{
  "num_hidden_layers": 16,
  "hidden_size": 512,
  "num_attention_heads": 8,
  "num_key_value_heads": 8,
  "head_dim": 64,
  "intermediate_size": 2048,
  "vocab_size": 50257,
  "hidden_act": "swiglu",
  "norm": "rmsnorm",
  "norm_place": "pre",
  "norm_eps": 1e-05,
  "positions": "rope",
  "rope_theta": 11300.0,
  "rope_fraction": 1.0,
  "qk_norm": false,
  "attn_scale": 0.125,
  "bias": "none",
  "tie_word_embeddings": false,
  "parallel_block": false,
  "init": "normal",
  "init_std_qkv": 0.0191,
  "init_std_o": 0.0,
  "init_std_up": 0.0191,
  "init_std_down": 0.0,
  "optimizer": "muon",
  "learning_rate": 0.0107,
  "lr_mult_qkv": 0.5,
  "lr_mult_down": 1.5,
  "beta1": 0.95,
  "lr_head": 0.00414,
  "max_grad_norm": 1.0,
  "warmup_steps": 200,
  "schedule": "wsd",
  "decay_fraction": 1.0,
  "decay_shape": "linear",
  "final_lr_fraction": 0.1,
  "batch_tokens": 131072,
  "max_seq_len": 512,
  "doc_mask": true,
  "train_tokens": 742900000,
  "max_steps": 5668,
  "dataset": "wikipedia_en"
}
MLP neurons of a small language model. Each row is named by its layer, matrix (down: output weights) and neuron, and shows model dimensions 170-340. Each number is 500 + 25 x the weight over its row's rms, rounded and kept within 0 to 999. Numbers have three digits each. A neuron's up and down rows have the sign that makes its largest values positive.
A block is one neuron, or neurons of one layer that tend to fire together. After each block is what it responds to, as a language model described it from the Wikipedia text at the highest values.

L11.down454:490475488514478479473492474479530525524477513542513535503525488533478481458456502490520514493475492479508482493516495482497494547491487465503501502459506525498514491468490472603497478489492515482543463499474494511532476552472512514496498495489475505475456518505523516485492499464512459502500507509472501489506489498487512440521468526512466541507499511515456513526500560511482498472528510517475473512490493501518521499470473499490480502536519517500549507507523489459456513477535524522523533482470485449479518527508
L11.down845:514452534535521474461538475504521528492527496472561475520510492516531518490471483504505502465518514493460522507506502528511468530530494527507531482484524496520507493496500503509500504470482525514479502486502486496483503537474465482474473508500529501502514484528471485487496520490527520470471495485465509517474506468425481512515477462525489528494519495503453545520534542427507513513477484504502506494523480535477467498503494487483479538531529486513538500484510516452518445492551497511502545509476465521539478511489
L11.down1128:485492461524461510525524477494476508466474488448551508515476505506496502517446516539506536531498539488513506522493481524499488492465525475497481475488561481479514474538535510414527489497504492499501475492474474474452511473528511494468520493489522449529499523535491509494530498500502512511510501487505513537539491507504505510471503481468497482494515510480459490517451517480458518465510501527406541490509505514485517426505542545474476472511504485528498502515491519532508504470496498493485540544512448501518481508518
L11.down1226:485552523488501514510479536504506486482465532496478557488506547502501516470504494526520513481477483474537469527497482512495475552503533509535472507481488552479516528495518475472491516553482519505485493480488509509503499666489489497513505470531493475503504488497476497519484503516521500510527483510473485492481500522512478495521497460496499433498503503478509521482504485478470477485506489512473449506531530477490542501511470504497491504551524533497531488522473464511495485483431523487477504459489504498496501470508
L11.down1326:541484478539518500502468501511514528511481513469478475495483505483511519435470515518532522502452488496482490514473506441486491528492499457458550509511519523502556517474507489516496540474506469503448467514511551485444506532495500479488476491480473491482485545500523508503523453485475478484496495537550496533532520473510464501544493482480512519516464510534501516543504511506536504464463481525542523476519498479527500466472508494508508498489480490527506504516515459514506538511531530512490516511494479449486493490530
L11.down1656:505510547437487526480514496480520500501463486515536489484515501500510502485547500545495479504509499464471485485483532482540504510511512522419521492529512505493468483504489510534480510514537467478505476491508527483493486478475469524535472488477522571477468440493460537528505485485466546478502490514490476514528483555507472520491526516489500306470552485471518467515485524469493531535511543517481508521515495503515488516528506518483508489512545505489545468505494498485512493464479535535467503520517516516468484484444
L11.down1829:473518471515529509528518454479504484498456498468504493496573523515545487475500503512457495522497509500505466489486486521483495507470536509470529493505482517531488540471487458524512480494501468547528512503493480487522518498481475486517485465499459522517509499501488509519537495487481527502519523510529467495494521516477503514504489452504519497501527502518480525500495488449518532489495436476460497501558504485535487513480525507516497501525508513502480514490496487471484484477500494487479506506469491475463502499481
L11.down1925:536499513466488505528487514513491506517508540451498479463497525496496501523516496498466491474500456521515493509488492542517465504500463454477531471490483530538508466494521474538471466524490479484511440482555499500498515519479517496484488490553486457499518509492543488553530506516467512463470528485497524480487470490526497442520503501497482545522506498505485505475522512539512500541525484506495465500518524511504483505468495501518517509470527489516506497521537527503480512488528496451526505513495517500470496537492
Bio dates and table separators

L2.down257:455476492496492541517475497506495524498479488506476518482515510495555518490516522480547484477513482480516491484456538494507504531530491471515545493501492479502509517517537535532517513445517473487499481492513470499495477496509516508484463485505518486484495491470513486514479534546451491520467510530546497470483513530510525477483533532466498522472497534522490430495496517488445480521448500517467526502505556464492467531535481528538528481504498491519524486486478533539533529511555497501509497464499510494492509494490
L2.down551:519526470476479557483486521494484512495500450452513508471504512501539533512510465502513519467520463508513485482511516518463536535478515460463547496554519487488524494465502546504505498501526508501506496534461521512518511480503486495513489475468465494482544525516504512484561470490527481547509543520525531494511497470519521439503454503483459483536519529507517468498528549540490499547485513486467496461516470516497510493514534513515511483510521487458511509520488501510536487520524503529479532516482518510525502507519
L2.down610:499537517520475525512473562457514512505535494504506494506522494509492540524543446513521504528501492498506485487488509502442548482462501523489511486485504515453520474512511460498478515487477458549494515491555522540483501474550500498511501499498484519487522512478463498474508517469513506521514471509513476510466490496502476506486495512496490505521442493505468526508477466478535475489523476496515472472462506490483533514514518500530481509495500419496501520543448504539484533487479483513465528477480549476523484520473
L2.down891:492476511484516518529481500517475517499483529495521491537503521510480520528487462493510529477524489488494467484496525506530511491526499531495506466503466470518596495474475467525536485531502524489510507517475531524490496479478485490481492483516487488479541500508456482502545468516471483495443431506477514536510511487516479491531481511471507527521513476520534486464468538481487500461456508507521503511529519539457499452543471469467498511518509489511467479501503493543538510502497511477518518492488511515485462515494
L2.down1332:508496539498467514496513529506528493524503502463518518529515539496531560518534485496493513482510482513509473499442529500501544519525478497466483517473468475474493518538471516489490542523565506482465492458461505518476481474508509516519506499516502507514498499512482444465480493457520450511532496476467490534507466498515497500504516527496521491501493454519507506483478545472489490527473458481527491441513534521511463469562496513523497508517499490521487500493499496495485491489503517511488498465482484516512464495487
L2.down1656:537499536518505540529493539506470500461464480502507485510526520526504523450489477498512500470493478496496470491530473483497488515462509506485486493507524488490510535488513526451504518513498453491505495480529509468490519475531524531500490522474509461489491480483488496481483475500511518559518547506519503512539483466481489478458557491540502505520528495516533508498512514530518464481527500522556519525458541523547463539523475523442492513481514469500542489513478499533473461551536497484478463529503482521483475496488
L2.down1760:482501501479500509499524526495470510512497474461520480518483507454473529497521481458488496485500472487524565465507521516499541533477484510438505500495505523535552506500571476487510516528525464537512510477522486538541515487528531493469487496535473507510516523512494527466488472487440494517461532478530473505484534516503493504501469501494457536480533496517497486496488540500456495496499445494509485479476536503464518475476514529450490508507526454513521509503465523479484516523512453510471500526545492502493528493471
L2.down1956:543531516504502488507484519520499503508463506471502513539509473472477521540513516515507442448528462509467494459488518530526505470508505493463511499520535505512499492493464516517489461518489498500515509466500493502509465488483484509502521510516506465529531425507516485524519516476472511504436495515485495469509490452520483503522532476506518459495469490474553449483504496512490483488498510501514484498474524542548530491493504528489450498507492524466472512511492499472487512506490463508497483514497530493519517505521
Small cardinal numbers

L11.down152:449502514508511484496549491511489503472517477483525511542462504510515501460486532540527503483492489520499467524516498521491510508497507439500475551491519501494488506488483391539516519496503510460502447478495478499500483643515487509493480507491472514524447494508522474468490482532468509477504491498486491508517477488525514525505534516512524526502526458488489482538550462510516523534498447475513491448519492512502534495478483479498477527479504505471540531463521475468501508473499524514495483504483528458440480540496
L11.down462:486483531443500492479513517505514502527493491502479464503508511526505509531522484545518506536521514493505521514502458513498489524510508504472499503483492528501522530496530579456501472504469523452493478439482464505480507528490482470478520462531566495504518492513490468523539553515524462545492505484457494506530555488490519495472481478520529516527488463479501482505454523502473466480456496471488492512520527503520464488527513507459543491483479477489484458472429503507498511479484439534503533481492511515503560512496
L11.down475:443504518490466502512487499466472524504475487469496537551512470529513537483518476527535485504453499512497500508454480471505486507463509508483532492513528461501483461445559421517488462526493463498498499465497520525527517547538485506521492466492510517478473515502458488467501485515500539514555530466487512486503465475495504493484527519506516496505506480534549491498515474542488511468532431562485529523506499438481516470473478484518501515521567519559522520538512492482494520468492499476456505517534491506548533536471
L11.down523:499512503514481476497493512520466507535508454545478512489472486482539489537511523496456523519519513498529525486490462516512487487521486506526480510544502505518503492502491517469535505470491505455522477491503478475484525536538501464487513495505480527472492530459521511529523518531521471481525543495471504532482500485479490508475505492485525502527480470470506455487493456540478448505526505520513480516514455485530540472497493474513491466507537508497489468478524490468447524546477521509485482487495513468520539501509
L11.down795:503507499479477479534471495484494480547498485449468460514495515512506497508540494493474472514531540509533504456514493473491508533496524515478516508539494507496496486499505496524529506469522498511474529487483497513487489537532514530538490513510476487493522496543537496524548508486498479482525500484502533517538489456519522455470493466454487489480530466520513499503517510511493493480516526506468501489502528477480506480542508502480488455530452494497528491531516491493526516525521501544542504493497483505500530523516
L11.down1200:507522502514491466508496509494494489485509462517500524514467504535472502480486565500521484484479531525431520554502454428509509499513506507469476538511509479513479494494498510539488495464536481525517507486511502496470514496479492518526488538532562505552517463504503499542516534510454517496539531585499532505496489496480540534498456543478468465499488495485480502509552479488542485518455488505475525554530488523506460499489502510498454523510501481492523459474464502490484477491509502521482535529493501489443528480512
L11.down1525:533496525522488509504511510531474479513538499480513480480525497546461514497552494487479493493526500492495509512522517466529472484479498527576463578483486484516507546510521500518534473512514484479475487471465472495509530460517492467436582477497487570524502488507512560546507506485554498517508500456495484475486522471523463496478536511444488513511514502480495502526522551514495461502486492538471506492529506490505520494498477479513497511478525491499517488542470495489502550467513502515534514490507501465496508506504
L11.down1723:518481497470512520510496499480500478534538458467458550486507498498476484460501491522480515500490549480531495571510506496497480508484519478505518516458493445494493450457505462495466475501533465502519499494511510542505485504492531550458456528512505538475506514485490518485477496517482503522527462475533465499492476500540541495486547484475475589463530472525508522455514542473496491513515511509526465400532489478533447516476467463476512527507479468490470466453532477498512530558503513507555492517520486528495541514540
Music chart and review phrasing

L11.down84:484487508470503487523528510515464482536475493504451536516493489545507521538456512504522479479502525494496487480525492481461481458542456499506505487539506458502507510465514548509454485479543538485513494494489501477478520512502509507504498480479512519530530492530524496503483480535503473503450515532468537497511497495490505508497518573517496455498498467461480517548496497523472502516482525525502513444509490475497482467509511504519505519481514510501490512527539556512511442481486490554524523506504505527511486484491
L11.down174:491441489447493525527479499521488500523509486492511462477496436487531509528534519530485504543511512503503486493520520510503521479486515504577518508485503478478543482482537540565507530520489485501467478510485502531469462475491511500478516480538517507526464528516492454509518523505502504510467472510495496494537511517518470490532464485493537493579504506487503508507469515459502494480512544509475486515449506500484512545487502511478488538460491481477512482487490511472516487485501515458473483501532427444437470512478
L11.down336:489534515492513533501485475503496499492507484472535478479516494518510485531493552536495494483493511505546518485518481464506515520561520527487520496498487512549484507510469524520491562491479539523500488482515533495520471447500516495476515488487482537481541487517516526492550470507509516513500516499451487473504516493526484492521526554501499502514506536513532491523503472500531517531524488525513506523511522536488475498530502507531471507501493488510507498542550511468563520507531477495474496529548530523533509494493
L11.down621:518524473475477472492495480508487493533505483527491507487508471472454517477527464491481514479487511519489537474477511478497512479490516478513557501549478489518489530470516542509513495479530479488526459520505460536491519378504533506494492530505512517504530517482477532525510442521511499481504491497461506478511495485512497508517505523442463425527512465476523475576490503478536516494481480497483460538524479506471524518470523554502522530514513523487496491497521530523492503525514500493505528485535494518491552511521
L11.down781:537495468477493508506498531468506525507455476489520509474461520521538484506473510438495486483544532504521507479495487467457471506525473552571512508503505506490494465513499552480476534533470511484527499466470456518525523507487520523518475480513492500503471492490492494536537502480478482487504488528486531540534468529483494479491511507512459502505489468503512488533514443532514524505471500516511504550480497506498543495492495463508441509482455518555498476527487478522525532502471494471475480512529487517506490525527
L11.down1516:531476521559514516525472501516486472504500506512512448476480505535506501489523488509492478466469498498479498504530488492522506502489490486458472435514456467507486483525525462531517499533521523485487475490543496506461503535474471481528473514508483565500492468491526496474483511509480523478483523543455509513503502466500469527504502480523473508454468458509528499474484472554508482454511519501477478544505516473477509489505510489477469464543498488521457472479491482516524503500554500519519514503515481499489463515423
L11.down1572:543529430503470528513449485505487470501486518510518479488468496484456538520505474533465528525490521530492535477498495473456489454512486528358495481471498489464489482499510555492499487486481556459507509523535479492530495506513505499571504487460456508490469492531509539505507493516519482529523516510526528483506486533508489503487482466494543497518525501475512516536477483520494493513470497473485549510514537499499465533507500483498525492483472524477468512473535481513516471526472530460481528500517476474482477507446
L11.down1701:462516516510517495506519489493510462466453478486488500488459468522542536513541543524528453494484481464487495493516510491467527487511502476506521522508441506458499473494480482543478511514462487519528513525503488547478517525503512486465475513517491508470464493482513527482484526499498494490488479496470527506506507526500485486511478533493535523484536522497482509473507548446458506514503492515505476507493494490486517487473473507506477504484494468487464490442516551514466469489574469463506479493525495452510497469489
Quantity numbers after predicates

L4.down241:516458526476499545510528504437516524505496510494504534469515477538462478516445490492497470507537529493498519513556555534492540508480487461436520494478502504497508512472531497480507517511484494549509479500499533446542519539459489543474504485465489523497533507513498497516538523515501515472503523549518502516505471549484479525498483489487507482485504494502482494519471519477523486504455526514482489485494500484521518486480519523530493470523536513488436501483519461514476500491502502482489483482500501492457499491459
Biography birth parenthesis

L2.down55:503480476524498503448482506491476510412504499463512524479517491525471507525503535481496487507531504457500514510500522481472497448507508537503495492492511482466462489509458511453480476468510507500548555488484518495506502527491505501467486519487511464522470540473521513470521474473520533512470493463517527497546474482506506489468494502503511422467500485526485506497477519505497532462543522485486535501483493516480489528490531496524492556497494552484493510489515483516518457536461484468442483529523529528476498491514
L2.down227:501488513445511490511498504473515530484461522481528476493537488499499527464472511509549547476508533444502553502533478471509489517471486533488466471487473495477465533507476451506471479469513528492488532514485520543510498482482513545510488489481508496515484526507537472515560531497497508523512472506475546505525498505489474492464488517505514532517448480488537481503458509544551499501547515482509528489559477530510487474475538506473475446513488475483448496459474435522488499528493497487480527431544521488471510527505
L2.down267:546474486477510516507524495504518549522494478508490501524469491496507496471494533473535492493554481504474526527475512481513533459497524478542491508506547459490445500520517533498490488482524499468508534527545501492477513427504479473487481492520488482491491499476508450510514450540451506520518463486493509495499513489498493481530534498460498492528525480502498518492487545513558499491506506466464511480528470525465535455547462495557516533484530512507444463493503482484505529522513455510511571491516534469513542496511
L2.down322:470487512477497476487497564495489488500517504470509520492492466441514493495537479537488501477492480503489500496488461482501477491478470564457489475479495497515503488496482524495467527496529525483520481504496542511499535525504522490495495497484492516525458487445524517503482522499529504440489535500521547541490530540520451499504462487493461495531503442492544455445502473511523523561512517478459518528603485514522534546464521484481492459511490489507504500504487487485523471489507512472494490510522492467601484473515
L2.down546:485504502502493504511471530506552474496497459472536523498524497528507467504525481538483531503503481481504481481513507539495530483494527523429483467476543566458512491489513474536532449522493538472518444469479504508546466513452535472463493560533490560480535543504476496477482482486460498487537531514542481503490500529525495495477513531482468506514504448492511498467494478500465482488503476531486488503505496474529526504514506472455541515508477510518496504478504490514502490475526478501495486500547485500561538506520
L2.down580:477491524524535486488478509465521499525438506515491536496510492487494557488480493498496493494491517487485453506496467492540471490509480514480558492481520482516554493469469463474490512489511507544511498502529538524524530486458537497490485456468518515518489537540453552515504508509500523519511510539472516506522464524508454494458484508552514465451506526494481483509470511496498534505526428467488489489553517480498524527535534522477468469506493478477516538560508470507498497483481500513499483482490443489513502522512
L2.down835:488471528510504461489476522458497501483483480501539465485494488502501499528517501499477542481500555475502524508459485541483512474490478515523510480521489446486505465481468497498490498512520532530538480508497494513477557555489524480500483482490472517516479480489511526474477538488518525468509553501493513506482516506523515500457496464496478459485525468547529515459522465524506499528453475550475518504491488492496481513439507520449490488510504522512516491474506480515478485473503520518444503487490509489529524518480
L2.down1255:506534556478477517519466520533492504467498513539511496462506470455498501506478478494488497491499530479513507475488535500538492477481551562494519446485493469446493520475475504453503497520526489530507524457471543519479556440477514500520494477491482522505478546492484500469499516514479561494500536491510528539463560513488456518490506517551490507528538508489485494482504465503530528547501467509516494543521486537488494488481499491480487513549515463489509552531480464511526485488476511494479485503552492491531465550516
Closing quotes and "it"

L2.down79:502477504485469483515482513519549449485483461532445463506508508516556516475535465526494515497504503540486484510470477487530515518509533494550494509488526495532515505499530462504487475493467518491496567512519524490471467449526536500523489465554516472469490507547531484494486456486515464515508496543477486518504487483516538514522492507541494496500479518485511493494491501500506541528469458517498502537485529460470489522505523505496467504526462514507487576476474498464492485492529511492538490517526501509517536544524
L2.down87:490477524458528503489505491495510469462554523541469457534495511534484539491488513518523494516474488507525489476518502520520495493450481529463509450479520514509474498536495499446476516499522449517542456494531520537504470517458500518485516487487485487485485490551511537485527505519535480492501531504457490504528487465456518494480498528496474484500534517539529509484491508503483482471442503499527503552514482489519440474491527473466501480533476480502491529534468507501514476474485549500528512486529480484479517541510
L2.down310:462465471535520460522486510500528490531489550491501462506484453518538521529495496493537463512498475543491501494538503532505480542473481485519523506490562498497505537490544447500500509501501477522509505495478511477511499441530497504501528512575478515516481538531546468499480494549510455505495481513486494468469503499489533479498524500478508453480483467512443491532480447498503506500511521491511543517507488464491439501445494495513499484532504480533542477535501532469527487512496484513535518524513481480518500474473
L2.down885:508478474486466487520476495469497542489515528481492507469476528475475518529473494495496476509484530495492560535532496506518501524513476510490525509458536483464470470523491472488535481499477502476494496480490447518517520532526504484543524482494487504500474486523492523518528498558539494478531524496481512458484526478495517508540480448508492407519466508476514514503450487508545513529516523512510534521485499435480465519514520500454505477472491525478480503509554478463545521526482498527535499518475487538485477484468
L2.down936:478523527491486490455503495484511556470479488469502500500488500523505472543514478522537527494462504512504520540521510525440529474514538486528561482523505492515482517519498470465493485512536509476461504459418534458523498501489525507550442541466487496532473507500524435509516543504520484479498478454492460460484464468497462459466527529564531479493549498503489493507508490500513472458487485483469533495542457502494531502517488537498508481485499520519462507536513517517423529508497519472454509492506489488508509479497
L2.down1005:517512508512454481466480515526507524491517499469461540485506448499462515509492517490501501519491556510512565483581480513456519498513475528488507477495480498518488426478508464446509523503495497503489530533515495471513505531558493486537492462541481511491487531514567483503533521517524448476514495472499485533510478492488483517494466508530483500529493469467481565489494506476495490453518514467493517479517494493516483519474461498509522495496473462531474510510500523516507498528488448470539496497515499493495511493510
L2.down1046:539504493512532464511528533486542490499496490519499456545521498519437510501523495493469500504503526506509481505491474493537503455525508437478492551527451489472524484484485484454488511530472479498500554543480537462514514488441521473531501504512469518521490520561531489493456484547544490483527501443481503508474509476497482467466525480484558485525437500495467472506559515497496530462503503529515522520458499529492516520487488514545484505515484451504457532475515498464458514438515519528513497489509517506477511511527
L2.down1124:472499518489495494527460537519489489510506519511553534511447468502510476517492508494516495500488511476443527518484505456484492480527515483462527460502518490531534526521510498509459551479489553470508442509514506470496466474492480522493439504490483475487520479516530498471462520524481510503543511500498511537494501503461533479454494478533512547477489551468533477500475529546483487513518480514488508478537497498481532486537529494495491539532518488509472514515502495498489437537514533515464476509522471501486522525502
Table cell separator

L4.down1627:536512492504517516532473522495504536492505557497483513536499523508516498534491490460520485488493483534517520515513524537572477467500538521556471494481472460505495559463534487536513490467491482480463495492543485561495537419488515550523493494531466526469544482542491560459497483495494497504476479517471487514525511495508516551507504484520513483510515514490551527483520513476507501516506527494481469501471515481537487464464472525478486525534496498488444550500510547477551497517497521501498484518520503495507504514483
Small number words

L4.down723:524449489470478536483497538507512492487503508491463491495471442483530502482521527499496531533443509516503483491495530466479507507490489504468488509525475501483477510506503513495465528497496526513518522424505502484487538486584551497534568515509548483479489458488520511531460541482525473528500521500518473489492511495514531488460472493521475523497506482499491463498526496524496464483448504503449449510477490497523509501505466500491532478498567489455501503477536524499500469466527545494533528493500511523538516514503
Review source verdicts

L4.down451:523465505471499502514504490511519502514497455498493496513460531491459492472496521489536535513486474537469502511517496477526501515508524495518495508480449488504479513481497495495521455487523480494505487500528489456536501522479482515543506491502477455493476510490514523520476473519490464526495488486533491506511508498511506485490505463518485485498509503539476542545457538465443524460482550507555523487473471490534492465494550499522488467517531542517522481529488527505496536539467538499561533512513541498486545528525
Membership prepositions, table pipes

L11.down87:497454511517453493521484475497492478512524509432491514512499506491509497500524516519520504509530482499515536485467544513494468494455496472538534515502492528476484515491519485515498507475494487534523500493507502462494497491524527483483550460530528483514488487506505483532495538505513505488534489520479487466474565471490529500506512514531476366519554500494525515442520493514497516501490479509523520488463479487562462519507473490496529468448448484517541488527487467519468478504486493494510465491513513524518484521459
L11.down427:487502521484460517519475494517488559505538515512489504486513514515467502472494465535428480500492505538481500493465495486503501504512465514504502518473503491512489487496504472462497500517467509445542518487528467524515466521537518520459491480477477501528488483432535499502487475515495469487511524542508530516531467473491503511494471485517551577518518527496511463496524471516524496497489452493488470500473502522470483480502520514447503479489500485513474518519477541497481480506494538509510453522506490502539470501501
L11.down824:496526481445407507489511465494531508458526557466470528497439452493451536502466489519549506517478491546566468492509492535467479494482464482540486551483538499545511493498572475511439474512450515480468471514540481507498519470448440507497521516523527444536538473471498521469496504488502480480478513485502513499508499460536490493503511524532517481511537517458493513468464481522531495522538532546504486494499502480531542502464524492531503506517557511430504462533508514469508484537464509476517486533502492504499456481480
L11.down954:503519485497457559530509482522473483534458512493510507506517482488416504487484480488489528497487493498542501519471500532463533500482540521623486492511517510466478499531503520493490518534497492464528485472477495535472519500520498519511485480493491491496528509510498500473511472519527543539529504509468499529522531453494511512498510481500484417500480468455500507480453488481435491511492509486506494530524490544522533491500538475501509510501483508475477457502485548500524522510509485494455516519559499544427484512500
L11.down1248:511514562496484485481536497500490457516499511512478502517492526492491531451497511496539526487546515553481537534524502459501522512519476462566461503525460498514496516468493529513516521487519472515509496520478496532557496522529507534543514474492550431502481532489501492517511509499449470512544529465482513505493480483507499535459535530485451449483482505554541499498506486484450493514521536513493499463508491424487486510457483495491513498480476509527550536536514514565534483503513522538514480516520503499477509564491
L11.down1335:510514476502486512524486505514545488474458496497488500493486511518482480539520493479529493459504490497493479536476532469497500483513488480564545491486474495511457489554544503529468509544522482515539530493504480486485523486516507512465509475542483518484496512512536528481484485520540485493464493517495442461464504477479509497520479516524528494504489501504529544533521487506480481555465508477511481501475513413484465521525478499507509504538502504491488508540502475501466519526486548483497515502536525520521512500529
L11.down1372:478496500512496509494483488499512510519557518522522507487490499502540513525518512492459499520503507489478503491510510526514507477480484541592491465489480503486460514510487472396490494479510494475480490475457494491504510564482492451479510488484511486479506499488514515530500506532499516469475525527475508492499490486503482482502496516495481318494469490488480474502503477522517544489501518494467528479457507472517479515503509520476516514450479501508465507502503495492464502483481510497475527497470505527504488491475
L11.down1863:502507492473506518500486527534511446508489545518509509510509497526510508514493533505540492501525495492538490493564519498547491533524490504454516498512496480503455523480511496528535516513520503495512471528457519545479531458531563491479496485526505493502448485499497492494521448509507493515490504472514483492531528481468489475468473495492510370506489484476475529497479510535525516540480493518464499530476500488469491463443492485493507525508441478472456543532465536502469532480506530498446542494514517473521504455456
Separator before number cell

L2.down107:530499496477466520495490488471531515503495474467506516513505510493524451518505467514521480520508491480506532514514507523464506500529524499482511521561474488539446492484467534509513473508528509493522517476516505482502491447487525456484513500493492510499504540529509503488441510484513484499520511510516460506492563530534476529473526518499536456513491534484499466491500516507437492477527473500513562498527482537463495495550485470486508479490513515491471498523475512495462513512489491522499483520503572512505525537518
L2.down215:487485535549500499467507525471510472484506512530516532518470454517475504494474542487481465526476527522537495490476515472528488560514504532525495513503482475494513541512457481491450476495516491490490493525499481501475476546467472466484530509498525517491466491532476459498494525509501483479515481462500539451526494503475519525491489524515492525514511559549553516474479466472521503492519526450491522509505482464492481496485474500499487518500459472546485497465509507523539494504494485519490522488486518459519522524477
L2.down238:541481489507499500487518517485532497491520539488523509484503446491499491503467463502499494530460560524529508534492521487506511526522465521530473492532479510509551441479523529544493460488496494515474519510502493548482503539499492516467522493525474476511507523472475443521507527470491492514477470497510478506482487538495505490509477547473509506500499508558494446501469485467541516491515525533519537516483454458448477473498501490541500515486515460526500557488546497503506476475492535535491509540508535505523516502527
L2.down320:517488496483499525516527522522484509502495553501483500442529513519503496501523449479496502525442513538499515501522486488458471546493447479497483504477491504529515497472507493505508506506510476450519487543511481509538528580518500517469533478526526498549496517459530527498526489470478428510515446450464522523505497539510508519500481487500494485491489532485515501464519445519477477523530535468524517482526503468460472489539510503511527529504555459514443505487517541497535450503504476522481480505507503468513533541514
L2.down334:481520502513496518500549541510495534471559509518508473484503511505476480505488522525451525509486539480492472505511512505490539464491488489494453466504511569520503495471478457526487488505516493531507514498502464486576478435505469500479470490482493519550511533478504515489498542452496521556521514497527499509472538503486493538509532508490484546483529444503503495523499577514520519457503529473468534481505537528460497517486529529492513495487510498522481488478491493480512530526488467444460504464529531496506519474460
L2.down827:488473485514487488485470558525519484460516539419511519466496489479481446526509502515484517474486497477473547464503484541493549526507520508519522499532534545497515518497506490514512488514518543501480535529482499471541533500535482485485555505494531482550473514475526483489516528501484447466508471482512446497508532508506506450538490505472459525483480516530486505484547482507477512502510499497534528509493565522443489472486505460546521533521517561541557515478539512520516485493513476474532472505496508501515483516496
L2.down1180:500479497522502506515485510503524483498479478483506497464519506527488494504450463502535516438490464538498505505484481502450471502473503498520478503524452505504542471526509549525474465505482501491529482510500465467505525447518524471467509481532497539494541507474497488450534505486541493511502484496469515541521524545471507512488523506510537549515542468475539484495497522476465507513487502477511509490497515501490466455456515489448488491486521485501470508477511479509545508493524514446498540525528528505484493518524
L2.down1705:523544496498467457495526508523461535514485514526473479486527443492512484507486490482504515510459562540515496483501492527494507531484498501488471458496480484518474499455480481510507489469486510493512482507474509510515524537527516483480522512487468500493469525496509504502528477483469447502490532481486504514495533521488519519506500480486463495481469556506499466463525488523537520533468508481502489482495501536467485511496554494525521519505521519508500515494512527494509500513494473518491474460499494527567516516518
Birth markers in biographies